Weights of a small GPT-style language model, trained from scratch on English Wikipedia.
Architecture: LayerNorm before each block, tied embeddings.
Training: a variant of Muon for these matrices, 5246 steps.
MLP neurons of a small language model. Each row is named by its layer, matrix (up: input weights) and neuron, and shows model dimensions 368-623. Each number is 128 + 24 x the weight over its row's rms, rounded and kept within 0 to 255. Numbers have three digits each.
Before each neuron's rows, "fires on" lists the tokens most often at its 100 highest values on Wikipedia text that the model never trained on.

fires on: ";", " |\n", " |", " H"
L3.up2114:126108121151120125159140120146127133118091155126111154146136111073151150136130074142162146125139150171092109148108145094077109150093171095153162129095127111149123142132143122114175137182128153140105166157143090141141143117127166161138136125145167109090132129101110146081155103112165182109119102082104137152093106112093158165142108168130149157129103170123128137148138107131146111107131147134086068106155085186161190147135139104173154141150160142135131103109137114111103136166130117149176099112124165127173152132146116148129135059113111151128140133100150129120127140113112133137137108119160136171142147116121116107123097077114119132136100143118090124122104160151127131160159145179148116135153167132120142150150123135163120107085112143141120097114097160098119144139158121

fires on: " ", "19", " Apps"
L3.up2439:122087126149151162144121170081082129124113163104129137109117111122143155161146118092160136153096163148088106146122154124070132111164149115161115152152134103133135122119135126150152130140103118135134139112135128106177097116114124107145104080138102166148099138150121101149106105119130104099081123171141201101139176111136112146149140098120153131143141106102138133118140116103078133139133142048139160123122112137139154197198094145103154123134138145120098135141153101101125085108093099121130141160153147105139136121112092149116133113108112126120133118168134141094159139140157138162124154122110133117080131136151116127153146087104135138138110121126128147135138123148117111102130140115121116108135163129104119115161154118126124102162183116117112096115124120090122148150136082

fires on: " ", " to", " for", " War", "20"
L3.up101:122112103142142134143090125121122129142116102097107130041127199121135163123164109119129119140135129101116107150096095158136157104154123147148160144142172137116158137105153102100150115125180138154110120131110122118160100134122134121126106142106101149143135151135142122113120136130127112134127158104120161107118162158136164152128115135093128164115085086106141141179117171127151105140116131125131166125119149131145111105104130112072149111114155150114112122118138099149169157123125120144121162139128065158110141156113150136110107142107142124122105113104104163088099106063123109149134168121103123185122106134110171143099160157123144135076109111142126171086153091163146137106109127110162117104156172107120111155139119115160153112118065122124118143142120142167134135143115108

fires on: " first", " presence", " only", " o", " ch", " B"
L3.up3016:117159150115092124146080140134138080125120121137126125135134208145153108124102128129115100145131145153116151077107109197090116144132092127143143130112128135185108109138095139096142113160119132126110098091170109120111104151139151140149091157136115122128100183119118152082128141120100134147133101125126140088102111131171144150160111090091115129119174168106109125166166118110126110114140126158155121125160142128126107139146149145121150177162103143094148132133129142114118117107132110132076123124091143156138190137086122145145148146120081148094137152122108156108111154123122122139102167135123141097087153119124129156120120156110139122103141135132148189091123125146112135144056130139143125122065125165163146092104121147149112129155134152109089110107106164094124112169127111

fires on: " to", " and", " (", " of"
L3.up1933:135140099090126177063074088111127127179149142125111124158160125124167112135152119133131120119132136178105168082103131105130155115168105108130166093139136120164116095126090111170150155068162152121132118114138114119130118114144095096101101145148148101136118084094162150117152121081160185117106116124086145136142095146128136126130115106146149108118120112156113131110118132134092127106121131127120112138124137134155112120100174095187115104140140135138101145111131142116111118117133112111096112118111088124131115170170147127123130144109114216163136137110116096124140095197199130116118135106149092120101115115143125112131150125116146149133128144085162131105138121161146142159167110134165148146135164146108081121135160171147153147158121137162149151140183103131098140162104145

fires on: ",", " of", " ", "s", "th", "ed"
L3.up1232:130123097118179152109134090135160205139167125098102121134116095153118145107172168100126126130158127091111130122162131125112108125115131132118132190096117111101116119106150115099107107105127153162097150141121137118124134104093138157151107109149076106142121117134168132123133119142132142137099117143126122110115125153142101148118119128161098095198109117133137174133097114144124161101073154152160144132105118107134091140154126145137153130140166107127122122157089119091189087120113102128128097119142115120086088109106070115129124125126135158144138142107130101154140144157180132117139146106128145124118167095099101152144119099126097122103151102189132114134109123117153132143063137113141105153085099125105106134120146143081155132133148113110153133148074134089077123112086135

fires on: " not", " than", "″N", " mod", " reg", " to"
L3.up2115:172138131143100092095101141127106063130104118107110200127077129128110119128116110150122147082130122143097147122147117159122123158150153097147096122119070139120109079147097155150140144130107093094171113124122115154135119135146124108127122128146151098108104140122166147162157109140129123142141088102141101138094128159123118158152153135127115082118128105144131126145174128114114187127136137109117178114143136183129165117139174105094133157130142171097121122152145132134170124122117171130105126133081126170141109144105139120154108126150098180140110125114129120151126157139073115189142073146107143129130122120092111085131125152125099155124117137096131134088143140115134131109162114149081118126120151171112112076135099152142119135138158172097152139132148135101132107126151120

fires on: " |", " ", "-", " -", "-year", "3"
L3.up2134:141130125175109134070145114120075140139123101092084106146159146139143115115115142128104127130136161058149126132150130140111125132154115130139129130168118165073132078174174124116086125114162127126142123132131220132104109148122122177119099123134156149119116112146144106123133136129116195105102111136132123082123096152090130101117085117130142135086163104114148136105121152152136152128142147113128131109164162158088092123119132146134118129125111117100090098055099119111165160090075111129174110145137130104104133126124081126135108127113097126130143171119095130132117110121144127151165129152122121139116117131121135116134135123138106171091122108141132114140121154107129110127090110134103120145097141145149149130171101138135128126112120130095152110115099084129135187171122142

fires on: " ", "–", " a", "19", "64"
L3.up1887:099144129144144129112193116122117125152118128161182077164124134141133105087131099178132152126105127095152145086095145154151134112151096105120146070114113110097126149108148112101142084101152116127139164135102074145119093117160148135138107111141142148088125094159120140089134132116130111115135098141150110106115161142136153097150130143181141145100135107147192158142142143122156137118122166183151102126125130151139103113107124127114116139176084124088124112137157116139131135129111116098169137140137154100139125156092157164135126113108124132147153129139134120142111111127097122105161130089096159120129099122089123145132148157120187132127091104111161138124124060127142147123158159136151118091149122139127068102122148108077120121136134142092134134053090092133116118133137087

fires on: " |", " as", "am", " Par"
L3.up477:115139091131123114095130161109160107082133123128146176150084169138118120138131144122121131138151159132136117114127117129106113147109168102157108116135140125151138109135150132103127164148127148119125110122105118121120098115155088118107128191120113154096131133154131125113140200153116160098160128144150102103137138121158127121066171128135115150149167148128171167165147120122129124116146124129158158149142142193153102108094090118153132128123117118113144141141121098158123119098082136143169134134092151115130130191145146123127103132086112114142158106121140138122114110086107132128109151227168140172151145148119141119136093150114127095149109120149153151152151159134175114113120148150110165110116126117159131106111165145119109087090132161118100130093161133153138159143080155

fires on: "us", "84", "or", " Athens", " AUS", " Robert"
L3.up1069:132089149112086135136131113098108139154133128137103180140147150113134109114143124106143156103118200162099149114151112156125130131175111147152129137157165099106114140130133144133166143117132139145116126124107157121115150139118146098183091127151089150077129131131149149128132118119112136168138118128135148114081141082170104143131124112099101128082154124127129136099097142105109140125099096123117141146120136131135108115138129125138156166110107093114137112111155161110147135116127112109101127127115132118134135122131146164141125169105139136142192130133146151094122143157117109115123144109107112146169084130116095155176121097136139114142125119137127144145117143108122135113177106128158120145146110177155145111192109150092140094118133131142134114119158144150119108152063136

fires on: " the", " and"
L3.up1926:171149106098131120082142086199091116158112128109112132116112131144136136148133155115091116143142115134144112116128126122130093119127159161137133175124129117132116125155166148124101127127166113122092105114167174110111137119125158112154107155101080151136141087174159132083127091108112133151114112107137130138135150125110086145157138188101152077116135196130087152125115088108109159119134125125140130123095131097116099137182139138114164132095127118118125147125132166100113164122163093149151134137160147130125175135126085137129094126159112122094128101106096080136102133118127144144110083189150147133126073089127113128124144097122131118142116159119154113133067111123125159126101131137140087156122146117156129086142110134127136120131137163109157124163138088138146139083117145

fires on: " to", "–", " moved", " –", " releg", "-"
L3.up293:110150160117128111121115174108127146132131079155126103166146133149110128126130169122140090143082118181148163122086123117124096117110136205122116191151143090139150133124159128092154119159139158111090159093174148122115115116153104139127171105120142106147127136138145124145133125095130116155069143083128148157137122143138107095143131114160070112143137167059156158094127103127118095101116120150123118138111126152149123159131143148123112115129157114141127154102139136125199171103147159127112096115130122125085151099101123119135109103112096109141144116145140130122110116129128064109140122113141151131152125100130096158137091138141126136140148165149161122105156129135128105103096174096122069100108148139125094079107154136115134142156092106136081125107140117183109133149104139

fires on: " ", ";", " |", "-"
L3.up369:150123093138136109163131140126136140115131152154143170151137126139155125133116138112105123110154121122098141099148123081106088142157124138157150133139123114137126135124083161112142144133108151142103154108134146109180102147154114086171101107143138100138089105127150121114158106111157116088144151169134140140108116098117163127138148096107103114127128136154134125150125115153128146144106140098110135099120100123120152130123144124072156053163110150111096121133125123173112136052064104133128180124120097111138160107098137143128118106149115143158125087107128154132113123074144154108130130080089202122151086145077131179137122132135160112176143112125117166144128114139114106134131133137093100130115125146115071120159148115129123124151087132120130103127139120157145108083112093

fires on: "n", " fl", " Fl", "fl", "iz"
L3.up1962:157116197130142100138128096115142115138134122108128145143094128159122147153119095121112133129141144133159089135132155134111133081089114110129127092126144123102143112114146130104092116151100107119177131122124122101108114143089125136147133102103118139121139083132110088136150109170141121055153099144162156116087126167117116157156131120138122141130116130172171146135139175103149130113149123130149103096142106161123141156118068182102125173130110179124091117091153205092119130139150132144155125121162135149126162108110123148157118134104152125106084158132120120098132127116124087135132116133119099077120137111089133082135133160168094131126099103110159168131101134105108121130122101137132144136129108119102145132132138132138197117116144143128103139164132112082151114143145142

fires on: "ig", "ut", "uch", "och", "els", "ink"
L3.up392:148111099160118164145101135065117134156131129146138148124115126127086152109066132114104132138096148124107104116128166122126162113113097082116095136144097143138137159123098149123143099195163164124119139150118147095129148109135136107131148142139169120088158142096083153129152114128118124153067144120133165097142141128122119118124121077144109153152120120127130128147125156127156127112079122104112131116152133145196146108155133132106156112110151163122114118179113176192141138129134136108120126116156162127133142100119172149175104173134140122117148109125094148094131153138155214112094130123139095106128142139101145096143148130137130128143143168103142117132163174103164116119123156159159113137092128090144155123132122139107156113139123142134131153160160134071152091165114116

fires on: " with", " to", ",", " than", " like"
L3.up1878:138144131146099161107130097152134123131117112138138084140153117130113099130109120148097089143117140102125125182145150123080114114130126104152139127080105079115207100145111119118150134092100137113177137137142127113134111093167131152101107132146122131140148136096125186105125099116150138173119125117153181118115141124129106125141135109169139105101127130137114167148123138128124136139109138158133142120175139135149142096123137126140155168144121115129162098113167126163149131067112104136130147151157136130139104130116051115135129132133105118180105118119141066142147141132116100131162103108141156109137140095137116130133170128165121184149111118095123093124138130152153172120155098122132137128177137161132170064135099135083202138130113106140131132126140126123142110103113116

fires on: " |", "\n"
L3.up1800:117121129124131088104115162170143132123087112087141167123121130090160148116110127163139150127133167135106156104137114124151147148113150126139133101122159140142138081116162127124135071170140106120131135083169169093110154106114077076152142126145138131199120104122132137130128122110148135183170145153139126142114138104138161113095103165107114090096158126117139127099119146140122130129110139139098147148103136099163112133128133123165184150139119146136109162136153124142120097154137166116151097139132110140122088110181070122174101122125130103107132144138116128118086145131146126104154124147087153144143127146110116131171139105142122163129098133135133116163145148071154124136159125165126179109098126100151139139168160130146128157137129179139172134150102111141127121142127119

fires on: " |\n", ",", " also", " |", ")"
L3.up1974:126103138144095107136128137144131142127121151161114109135129116151117099118124127107103108120142169153133130126163092154164160069119109182113114131110117096103114163149145113134134120193110134132086116130112094150157168102137106132101094098133121130131122150147174154157113132138149108105153126134111183080119096188108119136125091108124121150118118128113168129136135122112154117128175119101105103104151162096109140139086109122109092132108159118090108128158140090109103094126116109140107138147136139121138109118125113110106154114148172087129114132117133105141105167132125139085168128146132129133144145134116126111145122090129128146097152106154101151132108123173117201090111133108112110138103145102152079151121131111127111124145150088157106144083118118153130113132135143

fires on: " st", " St", "ed", "nd", "end"
L3.up1383:161112146081110121087117055115145133095146084118151180131115123132131104093105152142118133143174098153079163133110149104167154149109159140115130139136086103120109112151110109125162124107124145170180144113183145172116162141109152126157110136175127117120078137126174186134079099101153167125098112148112117111124116192102132130136147124180125147164105156131108124140137107112117157145108162115149130125125132126135138085112159175148116129155125117114085128105127116138076124130133158103098145134105122127114117098117098157098124167115126101133144135105145136118117093141165084108158102130120131123143097116122159133145109148120119164118147149140117143140130151127161126089164142178108144135113126137132182158125132155124140098109137133143091129080179133124075131124095111

fires on: " |", ".", "e", ")"
L3.up581:132134127120111118151112116132093132091107134131206166177170107121140163140149109151181130107136101150164109129157127109152123112094100126127113127146135108179146141094153158115176126118103130116130121100154119170166101148108093146125089128154100110174130147142139133144147124106118091114114094127118166119124146129108200182174153132138120135118111124165142119140136143104126148134147107156137165136159110176116126137139102091126108136106118098138125099128112132082100171101141111140134082123158119113141154145132131094181109110132140140109177114101100182107139140124127141148168129135107145123170120168147103126162144107153133086141107124152126158129102125168083094168157141118102064139122112138131115138145146143159146126111118127117117093095110124139115167116145091

fires on: " ", ".", " |", ";", "is", ","
L3.up1167:140171113096114120082136132091111142111088168109170107137147111132123151141160115119106121113109161123077094107120124096139124090073120095167085109152134141128124089098115087134106133116128160159082092103145125111170148097116139127156116108166117115158112102121131083106093079097108198127158107124109139126103111138091148122152129157138143117142124102158119114125127158120144175161114095162116153104105145139158098147097119137126120131139104116099103121124121155125148092154103153125138112115145161097101135168102103078128123122122104136115116139076094082144142155129141150125129167103126138102144113180152164156116110112160091109063161157154096126127103107113145117097133167063151105116173110135122119110129107168121157150114130141134168113051096117153130159147142113

fires on: ":", "0", " ", " Fer", "–", " |"
L3.up2766:086119138110099119144101184157169143100129111150178145116116088105093069110144114127102156121145121145145146114101112106074171135105165104122085127135123082158171073144144137119139151137146117112118109121154146121124115124169097132118120091141131118141100099108119116161107151147111097122139136107162083122132147150132127126149126149160084128133113125160135128190112133097093115145166123127105116144161099135152108131118110156111138151112103107137128103068120096147122138138194133180127150152092091134121147094099088135156172127146149128141083145132115139140090154114149128116136138141131128161183161130095138139134102127094143113156121107167144131103139163114124103145108154130108134119096120129119151106123120158121123101101079132133111106135118138160096123148153119

fires on: " t", "-", " -", " h", " and", "'s"
L3.up3010:146150171142129169086143118148106145115141073107149134154124134175153084111162104110113095126158116108130094103125139167105133135146107159120148141143136130118122114128109160136134127132082122152166152101118096116142159129162138123114119107122132086092134116185108106162129130090158126121137100153115113105158168157131113141110098092119149125173140158128139113103128122107165118103143178108136139166173139120132156124117131155151155111129128150142149118140136121136167108144142137176125112138141121117153116105103137184140150141154126167126134145139137118124124139116125126149170151116132124155160125129085138135133155107104114134117104127121155121120100091140134125149145157134145112146160132141073151153097135155137151156144111134130121100158083103188108102187113101

fires on: " |", " ", ")"
L3.up2776:098099165082076125108119128173139151137131136128138158140080138134145093131144128101128144139134121127174141132128111178163148178091147112139090159132117130099132116117130104158096120108154122131162100146086162134117067097111124102175109138168151132197113092097091101084108148123118133105135142133179131082135098150189118102153128105161134098123153177171140121086140163085140119112025140154152169132123131082128119117121092137079103125104088165135145147126112100144118125124140143111138161177117103115114138124136134098112133158100130141105109165107105113109134135141093156157184147121105167147101134112142152125173129141133110135147106117141136102142148133136133096113083146152109112150119129155128145155145112105149153143125099120137163119130161126127136147136076098

fires on: ".", " |", " L", " Order"
L3.up176:120101137155116124165180117090107127129118128164137122130125166126157105135157081119151139144103098150141116119092140157131138150097151128143118129130131150129094123118146076131162116091151128105107131120140099087154128107126160102145094119129130145125130089176142124141130111120153165162150152158120114102122097138071152150119106175128091114104102140128130145140138163122124139141149130149105148164134119146113024067124103154134174148150098078132114140116111128099142109143084128142097138094089122134155116163108150128116118147114148110166163115108117097122117133098116075119134141125114152161155121138121137149118138096150139139109119133130122116102111161128143115097093100132142116113138130149115109133109101135091115125095110083133159128078149118151132135129141109

fires on: " St", " st", " |"
L3.up1868:122092128121119108097150145139141192094172127112108127145116127145113134108082112110128159157120118134121141102151115174171192119104097114105126126169160104143107094134113136141143141134144093138127127101100123119133123105104171140148098126124126130131100134146131120121149115142129198130144147084109127119175112126145133100122155110163131104120150152112177159103121151171125172155153141178168117095126132169154103136123118122124135099134139100118177118097130124123114130115071097101111092130141147091110156168132065137131158149091140150131136104082123163142109159089121159117148126118125123104142127110117124132126111135123151125136151098127148119135147114125158139125164150120089127091110116111176169157135124111083124080111121206137141129121126111171158140113144135

fires on: " |", " "
L3.up874:129103159129116154125104147092135086134123129094140109146154068126111151134146107166120156128137155128129144110104153174094138127153113132170131075150136170110118145145145104116143150142136149114127127068118154121131128143124159138142126077104130102127108119176120143151144122132110142130138108144132132113131101104154139108147101051105153148154116095150055104115114116131119089111188147112108112114162146151069138127137146136148102133158071116106155137137097118131107116112147177113166125143138159144141131128076112117144106124115116141102117103150109128142135113140102138134128127143164115182129158141173169129147106159163129115130154137132119139116167152165136152115153123126104101130150135141177076096138151135112130111112121114144150146128121082107111140091135139

fires on: ",", "\n", ")"
L3.up1534:113113130083081117129122129129152102149141122143118137136137087158122146135139165125104137117140125152099118140158132112126120176081112133145123126087103133122135119137094079110125123128158116157137127129128128115155167082123139141136110107115104156115128157126107144144124114164093109138117094122157143180127111159151134159092180104146185167171113119147075141143125141135141139157178146102139117089120164148118138123149131131088157112112177093104099118154154130154129123084140132128110132122128154143121125124146131119093076133127158052142107139150164080136159154137155166136154149159126152133118208141100122098142112115164098128118129119143096149166140139117129151099136115147101142146089199118110105123138120089078128117130119091130133120132101117146141138159119128

fires on: " |", ":"
L3.up3012:103098127129112162147123142154192146118141126122155099151116113110162136114136136096139168114118175107119116131155141116123166125092095138151115118135132176159111134186161109154125116182092122130128121120122184128156124091093090145138141138141138167115128135145145136134122096154136140131154077127120197118150111148130089112153116129126112087124110105108122124149127139149124164147112137159130126130139158125165121149146106119101134093107137137105131127125152124149169104136166114128146147126141139110114122085143078095105194128113127102086109155127134121116120102121136138120189125167133113134109081131127089130144131136120117114074125147176134136104142127116105123126090112136115110126091140090150145121137136109128088114139111200117108110136144134135179145108095094

fires on: "-", "%", " -", ").", "–", "."
L3.up1327:113132143098158115137135121166152103117147122105147168111101134158128087109132116121168133114113134100139125137126121140077145113108126098144140130150135092137155119136134180147125126169167153139122140080112111133111167139139119100145121115121130114138132099161123110136137105124177169144113078126137100125110146111104116149136110107100152163105134116134159116136140092127157149161143108101160142102116165167168135128149145148124167130121120124144134121104123115161154146135141141117100106123105155129185149154175139157106164136074132120130153105080133122143112174110140133150143124120121125149172180090153118125158163153152099149135106115116159108081130140118172133121150132111154094126150165147075138189125107098137095124147125175141153094082142143159140151123103123

fires on: " |", " Republican", "onent", "$"
L3.up731:123129130117148124050112110140124145111105133100117129144154117089143074130140164101181143168115137134145123143131144103154200121143130144076107123145142161179139114144114148106087150118154128108110111145126129122085110120121122136130128109162181114144112079126129137116106124105141099103134093157132143108102088075138108169146185137143091104105118131140096130149136169116115161136089138157111148107100154112088129130149135167084139110134115153136137090135195079214158139075114131136120060131147118126114113135124110126118159096119159121147138144129106107138102145108086086131162115084099155126108130162105128188094105123150116142119145120090098108138135138158121166118117134172091144123095095130177139099134132132113136128114120216124139132156169142115159114149139102

fires on: " |", " as", "—", " –", ".", " x"
L3.up555:122111114088106083090143156122136156121123114171127121146152159177138139117110119090111094116131137195131158163109118124143164146102139100132078128137148151165119101157141095112117150154183131120136118168112174103120113154143124121152133109097130161139103115165103116117119126106124101134131125120136067122134114138160146138128091138107125087113178120133118122119125067133157139123180131132109145124154135103117105134128110137112106113133200098119163122095099123155195131140092166133147136115103117120163140131137134121104107110120121145158165156144123143125119106113124179124084116193111099145133097125171134117121116153113116135138136125139137162121158120119118109145080125130120104141135161142097133095108097094131112151121114128130130117146112067196095141128086094

fires on: "ath", " him", " there", " There", "ight", "th"
L3.up244:080132090050131136085120124096149112133110107129137139083142141130119128104139117133116130148142118100162086173140076149158118114166126157143127142125111137137131121105099110110104128110134142170142141129164127118145124116146133125061118162117130171135143137166158139112113118125139111153095114106130113098114126110148151147116116109122144138141121135138100118082168117119132093136122153108105181161146114123128087163166143092135125119152134123076155108087137140152168143118106140192107150112108149139157120121151123176094102146107090132110187129105132139147078101126119095092172109134111134102123113127134112148131180114162183117095135131070142109134124120159111146127143154097122102073115128079128118136096129140087172077120118092141122136120141175151126130109111130

fires on: " well", "at", "h", "id", "aged"
L3.up1620:136121068131143155144120161111118147087101110129107136106118139118155125143128155117115117139124120171140133148125132123146113070115086110098117081104130118121107085151160098114166099087116082168113140160116172113138094151132133123147142145127141117138127160129115142124110141106152139118128163119130100130132145129119098124118165118119112145097135138089134112074170097124093098086099129156139122135122128174134123136126140100131149157089156139123121101094144122136102127146107149117143141160083127097130154123076163132129084103110120131092131120137114143168126157139134146077135156106163125163093164151196138122173169110109127113150128124098160167157171135120168110097115173125140172161106188093176120099112105162133131120128100127095111119122158109100152138146141119

fires on: "ug", " |\n", ";", "oc", "\n"
L3.up2731:105134083126092162130111097162154108148148121107137105111122103131093151141124124092126126143187111106137122101125141087148127145160153107137132157119133076180141131124124155144123151137125134144140123145107140119141142152113132120109126158139069126099138128144138134172109120138168155129082095119110111161130103107119117184120144168143130128114126127159163138121135123118139094155150181149138134158128100170093150127185126116173133134163089100168126154086142108128082095173098134135137093104134123116151130124153113099147115110124110113165120106151164137142107133096145094161167146103161133155104165152090126072102130098082146113098138139156128154145160106171048082123127169142160164117108113127138158168123196150117135141229126130149123108109163130103066119109123137

fires on: " New", " El", " Al", " of"
L3.up2762:144130098107090061140145134129087129120145143099092134103144170136105134110150142137112054150103128160089120107129125104141146110149110113129099143105140104115089085110139145152089128131134124148111149117178141076151113107129109115134090168102101125102146098125148087133113114105096114095127138101139172140093139184078115118160082140101133131118130148085140108122123167073110142141128131139138134123105094132174132178147126137114147131141145126096103148100130129117110122115097060104115124113153154109155067137129147116125186113098150151117133126133092103118112108188137071165149169124118124148144119112089175154163135114143108130122143139123107201167154120113125098128134179116117098073143144153149138139154107153134135124107101088124110141138105132144120128107058137

fires on: "-", "20", " -", "–", "0"
L3.up2010:151100157132112103146144146104106124160136119113151106120116151110161154133132133132095117125141112130132132151164116151130118148132144143104117171129109111108053097123112137095151124131177150180068110117128130095120129145135089102141193119108145117114119150140123118133120169103145075125113151124148139143170138145099114140163139135096173158100133187086127129093080148148135157120088141119121089155144133135148101151150137133130161103128139149133103122117143079154156098085141141120133119159103115145157164093099152115142178152152115141120108128116171143108112133107124181130093154079161130094131147096125128086119116141162089163112140131138126071150170146110072147142153126130121142109131155160134118145100144098131170207142081088134125104136149114120119099087130159

fires on: " al", " ar", "ar", "Ar", " Far", " Ar"
L3.up46:142137105133120137107141167098148140134132105156108158154145122120133155124112143150124159122151123132124124120150103123126143106181125127147096139111143142121151112129164168165105119127157126124137177140138123103136168157135133130158125056119168095086115107184133154117150131115100160091141082107094131109161109135126122134094143120113147113123147138084109175155103136113096098118106132170144085133113099192123137117135147131179102141151171091109156116156104127147151108141126124167164123099120168121110127118099116102128140149090080127130158104124166173129186131150144092109111147143092161133113126124079149104125099142102131114126115136098138120171142165139153158138144139105170091101138136135147110133177107125126137103106140104137149135145092140122136136109134139

fires on: " |", " %"
L3.up2420:142158102124148117142134085096131125184118150122104131137146172111152152122167117130090153132108105075182136125112129107059127139154137113132150149109135151074070122121122106118144107119123169150134142095135114155163096118178120158174114135156125128124149145106141122102176137070087170130099140150133130113115134111135158085178131045143167080120126122116096096170128118118155134132130093140083127128123121097113139101114137129148101125107105103114111126079151113084107126139114158137183123116130095111144160109135169133079112111118134125140091130130090076123145128094124124162166178104141138115109122132115104091118118141139125107139119144132076138137133133163112088126157153122176129152155125111130130154119113152101132079181112109140141104109159060095148110148190155

fires on: " |", " v", " be", " as", " not", " then"
L3.up1725:123150121138199114096170127083099121145145133142101125153113105141133161107114125112139137117100125101139151124145150135101153129148125084122111100110160144147128124146129114119130102118159127076143121129142144108111118123116100139168160126127127133129120115150135144140138136132122139107176148159102189173144130124094144096069097104147169142119123134138145129149132112158150122159177122145125114168123106141115133110153142131118088121145100175127138140113113150109089134094070160103138150106102134110145164155116097171092176103154092142091147080087137166105144122111079122103118145146118135124194150119141139108151141136131122126118143102083120140123104129092154167130127117133114142133147140113136138159131125144120117106096127147114135092116101090181095115124120124

fires on: " ", " |", " ("
L3.up2515:126117159093140141111099101124140159121123092122121100119139107110126139139182106099187136121115117149142134129124142129116137103146125150098152115110136171170136141118107073152172145122122156128154117113171128126167150046141113139161134127113126137141103158176133085182140084107128143119108168141102160111141088139141146087201153107098150117128110154133162149114137102094137111126133134178128092124147114115086121104124161108148137112126111111128112174132142120113104125104127138118149140180103119145111147132126130126115179172114111141125176129156088130133128147126177074107153135094104109105115133138125126082128113148153173117115137152121081098106149083170093198115110119147130125135142099117143108121138129095125108144153126151139141135149080109122132136139112136

fires on: ".", " Party", "'", " |", "00", "'s"
L3.up2871:129100120140121134122152146124090145116131122122142110089138154124142108113150168130161137111178131121107154121133190081130132170122137127162169104148137119116092159139138054096090089118131137136113128159161130149123104138118089130127133130163103128142133154173100157084099155177157153120120105154117109101136110148141153137118139115135131152130136127141085139200169126117140120129151119140099149147115139135118127129122127136131141165125168126096143122093138135110125098123140155161112142137130118127105128116113132139125193113165080109167155152106122160122101116133142135151134087151122111171132111122149154126140121139146147106109117117117100116120167122125156158132109101130149113135115080124131153124126150112150069132111138131119131094144171082118130118092116096

fires on: " H", " n", " Z", " h", " s", " b"
L3.up1779:117115065175124149142143137118133133155076145112133181130130115176123119123145110092105157141124117133108143117190084150145133113157132096146114114111150101109096125121137128141112148112149134153117117129139139107130125128085114138172157138108121112084119133118117147118133130113129165127189114168210098154160116126146099150137114103131117109105104129133109109155110126095084117109115121150109151115120122154145146142153120132141158114126110108179147074103133142135138108152127140139218143142138138156106088121139113108156121148123138175159122125069100143152095146111150132120110085136154107135186136164098130168141118153132140126140131114087089121154132105133100095131105130132149148150139125162102129125133097140103179130131167146130117115126155172121136105134130099

fires on: " |", "|", " High", "isc", " high"
L3.up1000:111142115140121125103123162130135162160108123122108173108136140147103129118144174146153155159152183082137116128128152129141155090093134124138128127118109134084156126143144087117126146092132118132116135072128115137097178118115125120121127102135139182154175138176131130102094143145119141151146163154102148163109132168100129130120097136153108133090124144130078128207129148152119140086128162093116104179135159099165090131115141142141134121133120098106135153149127132129174095154147125132141178160093103137116113151158135128142122130137129121099135138127163113127119169129136158123137130113100111118107131228136147132128144128122125113138178127143141118136140131103135097117084175152100113129095121104115121109153120145112136116137132203150117122123153096099129124127125122

fires on: " |", " of", ".", "s", ":"
L3.up588:111151133108114115091118114104134143111126133140150124126126175124113146100137129112111136097098132177100143132127126128144190166144107141140131102116177131112120059147130144105123117136141118114130125167111178118103144135102112138125087130141163139149041123159154135120146100117146116169114143127130109140166092151148136134131127156125120117124135117128168143139139116142120165134148119074134105177139115133120097108152120099115085103133140127163074144147151140120140126098079172126141167114121136139129108128121119127113187123110126130139098172137108099154146113152131125141089119125140115107131103121152105130174129162099083135106138117125139134147123155120090127164090117169138109154082101160145114082122140164130120119191134088140128150111083094113072111116148154

fires on: ";", " |", "–", "ic"
L3.up3022:117129135132110133124124110124111121113135144165120149133134087121144128116137122127122096148122160130130178139127140095136139170129099107120178131147079077170132119130104153138113143162156145140090128159117132133144125090120082145148132108121105123145087076118124160098102120145132136112134123113105084137128110133114129141117137147126088160137148122144183127150123126128127152127174130103120126129105107085133132155150127129153153155113140094124115120102123134130114145159114122110128170098128125159181076100117094132120108128131150083120122103115136086137093144125119128077153115153167113184130112165137153115143159169126122135128120115081083111135150148162123149124093131123145139159070166118125142158130122113121143102149133116127125117128122132129095138205128103